From a checkpoint of a small transformer trained on Wikipedia.
Size: 16 layers, width 160, 2 heads of 64, MLP 512 SwiGLU, vocabulary 8192, 7.87M parameters.
Training: a variant of Muon for these matrices, 4557 steps.
MLP neurons of a small language model. Each row is named by its layer, matrix (down: output weights) and neuron, and shows model dimensions 16-143. Each number is 500 + 25 x the weight over its row's rms, rounded and kept within 0 to 999. Numbers have three digits each. A neuron's up and down rows have the sign that makes its largest values positive.
After each neuron's rows, "raises" lists the tokens whose logits its output raises most directly, leaving later layers aside.

L5.down261:537501502492477455562501543499471488523544498491464450477507490487492472507498512544549509504534527479495485519472502472544469530478520483488535523512478478543516507546518540516487518472512493501503506492542527463486493498505490536452527483496490528497475493477532493483507462510527479455502499539534501483492471500483528526473430526472540473503551451492509511491488498498473496474456
raises: "ly", "lies", "s", "d", "po"

L12.down136:429499476491477473470491485491434502500522493504485478496528521506507467480507513473451498474484506506537466514504517498463439481487479495478517526499490457547506505469545470461513478494539495482504527492505482443522489489466510481525506552476508522532464493520523509498487513548457514508459492504510465473498534505501498515478511508532540488464514554486540521501485506548471496490533
raises: "ment", "ient", "nt", "ments", "res"

L8.down271:536495499488488532471478496454480530536495473514501494486517469527475533537542487481491563486492516485493464510490491529520505502460489526408490479495494492499494481486485498498465534490526491489519480502552490457514515467471506526466530520531544538527529497485487506542542467475520482503509492495526510489497466544512483518496494483465525498493513486478481491509505487493498547503491
raises: "s", "ter", " ", "ic", ","

L7.down381:537533500473495475516481519498457520484462457513526535511480512529477527493526477527465469476495531465497473473486490503505493508488456493493502512535517502462443513475529464499497451490511472492518495495538518509495534497533490495489460507516493458528520505485523475464511518538452513479481505505493461459507466523523488498475479519456490520520464474482540437498498506520486468465534
raises: " (", "\n", " ", ",", " and"

L2.down101:495496516583532484528475554509489523515454467472499512511500530478512507481483500521507522490508496469509502496477510510525506518488532482442497532532503496525527501491469489483488526465513501499557455491515515458506508513539510541466489533485514482527528511471498519512510457470470484466485538459483482473520499523543511549468490492469522499517512478439482471508513483509506483477514
raises: "ly", "s", " and", ",", "er"

L8.down493:515513523476499498475498508530508520507491472517473528489535471537523492566455485491495498513493538442504492534528527544513471518492531504512499524504484498496487464527491489482506505520425549538531510525528476497477539531535474506457510517520506488467540486523511471433466479492508496506513476489503464507504444525506512508513541524449486479488483507516493529478483515549484486490461
raises: "er", "ers", "ation", "i", "ing"

L11.down156:453471480489540490482459508456508527508504536478502479516506481502511482483526497485528483472522506536502562457489538487487511503497465465530549498483514497505474503553477535508534517542461490537454493472486494437469486482515528529502517516538514513512548506478514542492482474522519485547525510551490493480528516475498515493493479486569496476524482497486526525514474518547500534513510
raises: "pha", "pt", "sey", "xi", "sses"

L2.down70:561484464513467466527480491503477544464523494477495490514468494502482495511485545504486496504497443500499470472534499496484497476478504500506533502499468489439475485468531440501494508470510486468448517480523534494494518515488503470493482506508509523541511485504455471470495474532476462523535514506477512461500492499519510485463517513487550488534531508522522545476491466503489521465494
raises: ".", " ", ",", "s", "\n"

L10.down127:488541479500461455464480492514479497442486502492464477499488559511517519444522487504513527435493475481524488466512513500494469501511441525488517493502513481516507462485530517482478509493459527514487488523479507512488495528486538508477509518519502470520487508493503518477543526502497500473517531486513453527459499491447509460496506469471513466514500478502463475476488534537514519513514
raises: "ed", "ment", "ing", "ments", "down"

L11.down394:512488519483566501447516512478497468542492452538481474471498521529489489515475491480552514486515493503506457502502552510518479501510502501492450489525506455525446503480528518497512529520543507475502463530472486517509487531533485509529547515512472499471518506502543509492494488491492515465490534478499461447534496546515482504463483534504490463519543480457500481527488492551547461520474
raises: "cation", "ines", "ve", "age", "se"

L8.down168:476519488477488507501537508510504510486490512487524526514492499525507535509496494532465498550523504534510497533525495501497488468498545486498499544514528478513519491493512565544474495535489517499476488500489503505451557519524512508463463503507530470491505489491463535503482477476546481441473510500495476438495443460496483478511520495494523540502517449455480525513503470522500488560507
raises: "t", "d", "ed", ".", "ing"

L10.down433:468516485506495443474522470559519467483515473455517500492457500494495478507484501535535534493486444475533517498541481489500511551494479542478493530470532495521468532495543522469498483527515498516516545497488506510516531506480522493488502512503497474475458505541546527465494528449498497478513500503455512482514499559469512489551520483542487482466506482484464496517496489526515455509531
raises: "ine", "iller", "ins", "ines", "ance"

L7.down11:515506490467493487460466515516513514492498508488477534444479514493491520513469463536466578479509528487520491547466487467515479559519494526506537507522509502516499531534529538490514521461517476497508529477470500510519571532510491467528511526498456519467483471501500548492504492553483494508449522471485518510460485509482507525497496524511491511478472515496498539539490516518507473529472
raises: "ability", "Djokovic", "aire", "cation", "CEST"

L12.down326:465505531553489502516508515505454480502551521520456518518528498460487464513504553496490504522490517493501526451538514491512518500490539506523505525490504497531505518473487494450466511493477554477506430526512499488515478509476497510550501519499551508545511488498489505508537470518520470494519501512503496490456487566519491462532486534505471479501474532508502492514485507514451490514503
raises: "'", "’", "rac", "hood", "wind"

L8.down426:557478576458470507492487492517507510476472477482461492503510486535438545542535537534468466429497526487505485473499505500486489494510502529495503487514481468469524458499475495497519499507514501467489505506498521518514508499476522505481486506511529517486463513515489511444507496515514468488507531493503477499468480522479489518474560560484507531526495517507453540490463481534522499500518
raises: "ation", "ing", "ed", " of", "ative"

L7.down21:510513515518492493498504511490526496487528510512508508509444523489505450489525506461502498556493485448514524514459508508527500496502504522484418511493485473501477510483491521518545476511508468514505521511518518502460531485499477563478519529484522492514446493516492521501514525521475489498485475472507494506549465518498532497521541554473540477538507518490486492525498520531441495487493
raises: "th", "the", "ance", "bi", "le"

L4.down34:554498477535478528491531508484490541494467519496498468430513456514471520496522492538493498506442462501506524500488500528507503491495536480464494442526536480490466542512475534494524501522547478482500495472508508487449482502514483513483471480472513478528509505501535508499520445517491496508490512464499500497501486495479500522525483469462489495511521478480470430539499490516506468513524
raises: "s", "ty", "-", "p", "ist"

L5.down208:490506483505470450492507539511474500492475467466444517489495506573527510541509529509521507475516497446458491490476505496501443490504521482463507518502514518520500508504552477503477526539483454486451479491504508504446541513458473484473527459509494539516503506475495544458482498492462478512491522546550497505463492468488461529502509520484515504532504497499434512460530492476469487463508
raises: ",", " and", " ", "d", " of"

L3.down300:518518473486510510505486529512453488509470494523516483491466544523506506508485542511476533513456528511512461491540502496502481486469488506510524522550526527533505476494484456519474475511497512489493460448488515498480495488497509489462466492505527533508468494502515539534479515469514449476467530528540484492488443515505489497517530497507534490450516509492507483549564557465533504503519
raises: ";", " ", ".", "\n", "et"

L4.down79:522496492519523483507503474520482510557493495525527510504460499506473522523543569514487477512517442446462518495486502466520507515482509501515516470545500508520514513496502503517485523486503487487501455503498544499493513518485521521461534534488488489559485520486523491475516510536504517507443501512522472516497465515500480463447538474496497443489528457462484484495528492493487472530480
raises: "d", " ", "-", ".", ","

L11.down261:483532521515461497474456466502499502513515525465498478535523525484514488496489488549503519476523492516477465561544486511448482496532478491452512505498474487463513495501481541471545563520510481471490468483521490495491529495512474495492502526445479531494498483551508452496464516542474494513519523474493480477504539495527535462504538492490464499461514523506476510459501511464514485490524
raises: "ive", "ments", "ment", "ement", "ible"

L7.down73:503479491518523489507483524471533453552458521462506510472497523549482562483535545483537512483455465527521436495516463495530475512487539481461568544509494474517480478504499506524488482471466482469488513479497499491509493513495499498505470530495515520499495511546461496514512485491425476505502501512498473495464556523491508464471506492505524509511490522511494492549470494475518501494522
raises: "al", "s", "ne", "se", "e"

L3.down91:480488530487507440500484528513481504508510488487500470492475539532502522519556496522497484482497483475513521500523512481418487522516495511457474494532516464505502531515525474487508471495500491463480500449562484530472505519506508456498493488508474487525519481512498520479482500491477483486483496510467515460496432498531468495534547481473533492510489480498517518535553498469453526462533
raises: " ", ".", "\n", ",", " ("

L3.down432:492505465477507507507521511492507526481520524487508519551432540534478471524480491519484442493480495510474480469523508504534506502562510491467508506539505494503487528513520469498477467517518503485471457500516491510487506537513532516507533476473511516490505509483503511463541474518508536473498532491482479497526455489491459496507551486466553503484553497532504453497504548497490475473476
raises: "\n", " ", "d", ",", "le"

L2.down3:563488481546541485492518555526527530508521475446471473499496471525471505508523484506510476523533501464511534439529506536501515475491518507456517532542521489482504506530485510509482478529527486484483493513543542496483517470493499553456532487526492475530501497468511515514524499466499491550489508508501506486519500504560484501503499469463482511507497487487514481551471497476492491472517
raises: " and", "s", ",", "per", "-"

L8.down221:442489552496514468486515486492522499448437496514504537478461537479502513500508484553517506519486513465515463477518492501522520489505489541528521521537516498453522476488529473519514470494541481522493488519515514511510474508552482469497524499513488500500463459494471479489490458499511523494452500570501514508456504536448498497500505502495509441510504550531457518492479496491463473486510
raises: "ally", "ically", "onym", "less", "ating"

L10.down171:542507523442497466456564532509464502507504502545520518497493457492450481497483475527515514515489486458490469451538557534524526522493486531522537477495494485501493475528500481486524512539506525511474506504516539504478465521512471513473476529473544478505513512501501516545459505519477527499480525492479472486511499521508489471461500529528515467490518473486468488483506510530532573489531
raises: "ing", "n", "ers", "ting", "ation"

L12.down26:479475494553537509527489463517481546502487526473467481523510515488512495494537531524471546512484494491490511473488477496475501498501461519468486516512489472495497505464486486552457519530516488481514506473493501525503519504446502527503502498541505496487513493532484526474483507500472453504474524479492447524538490466462548488555527512501577539475554467520504543506506491520466512506522
raises: "s", " ", " of", ",", "tal"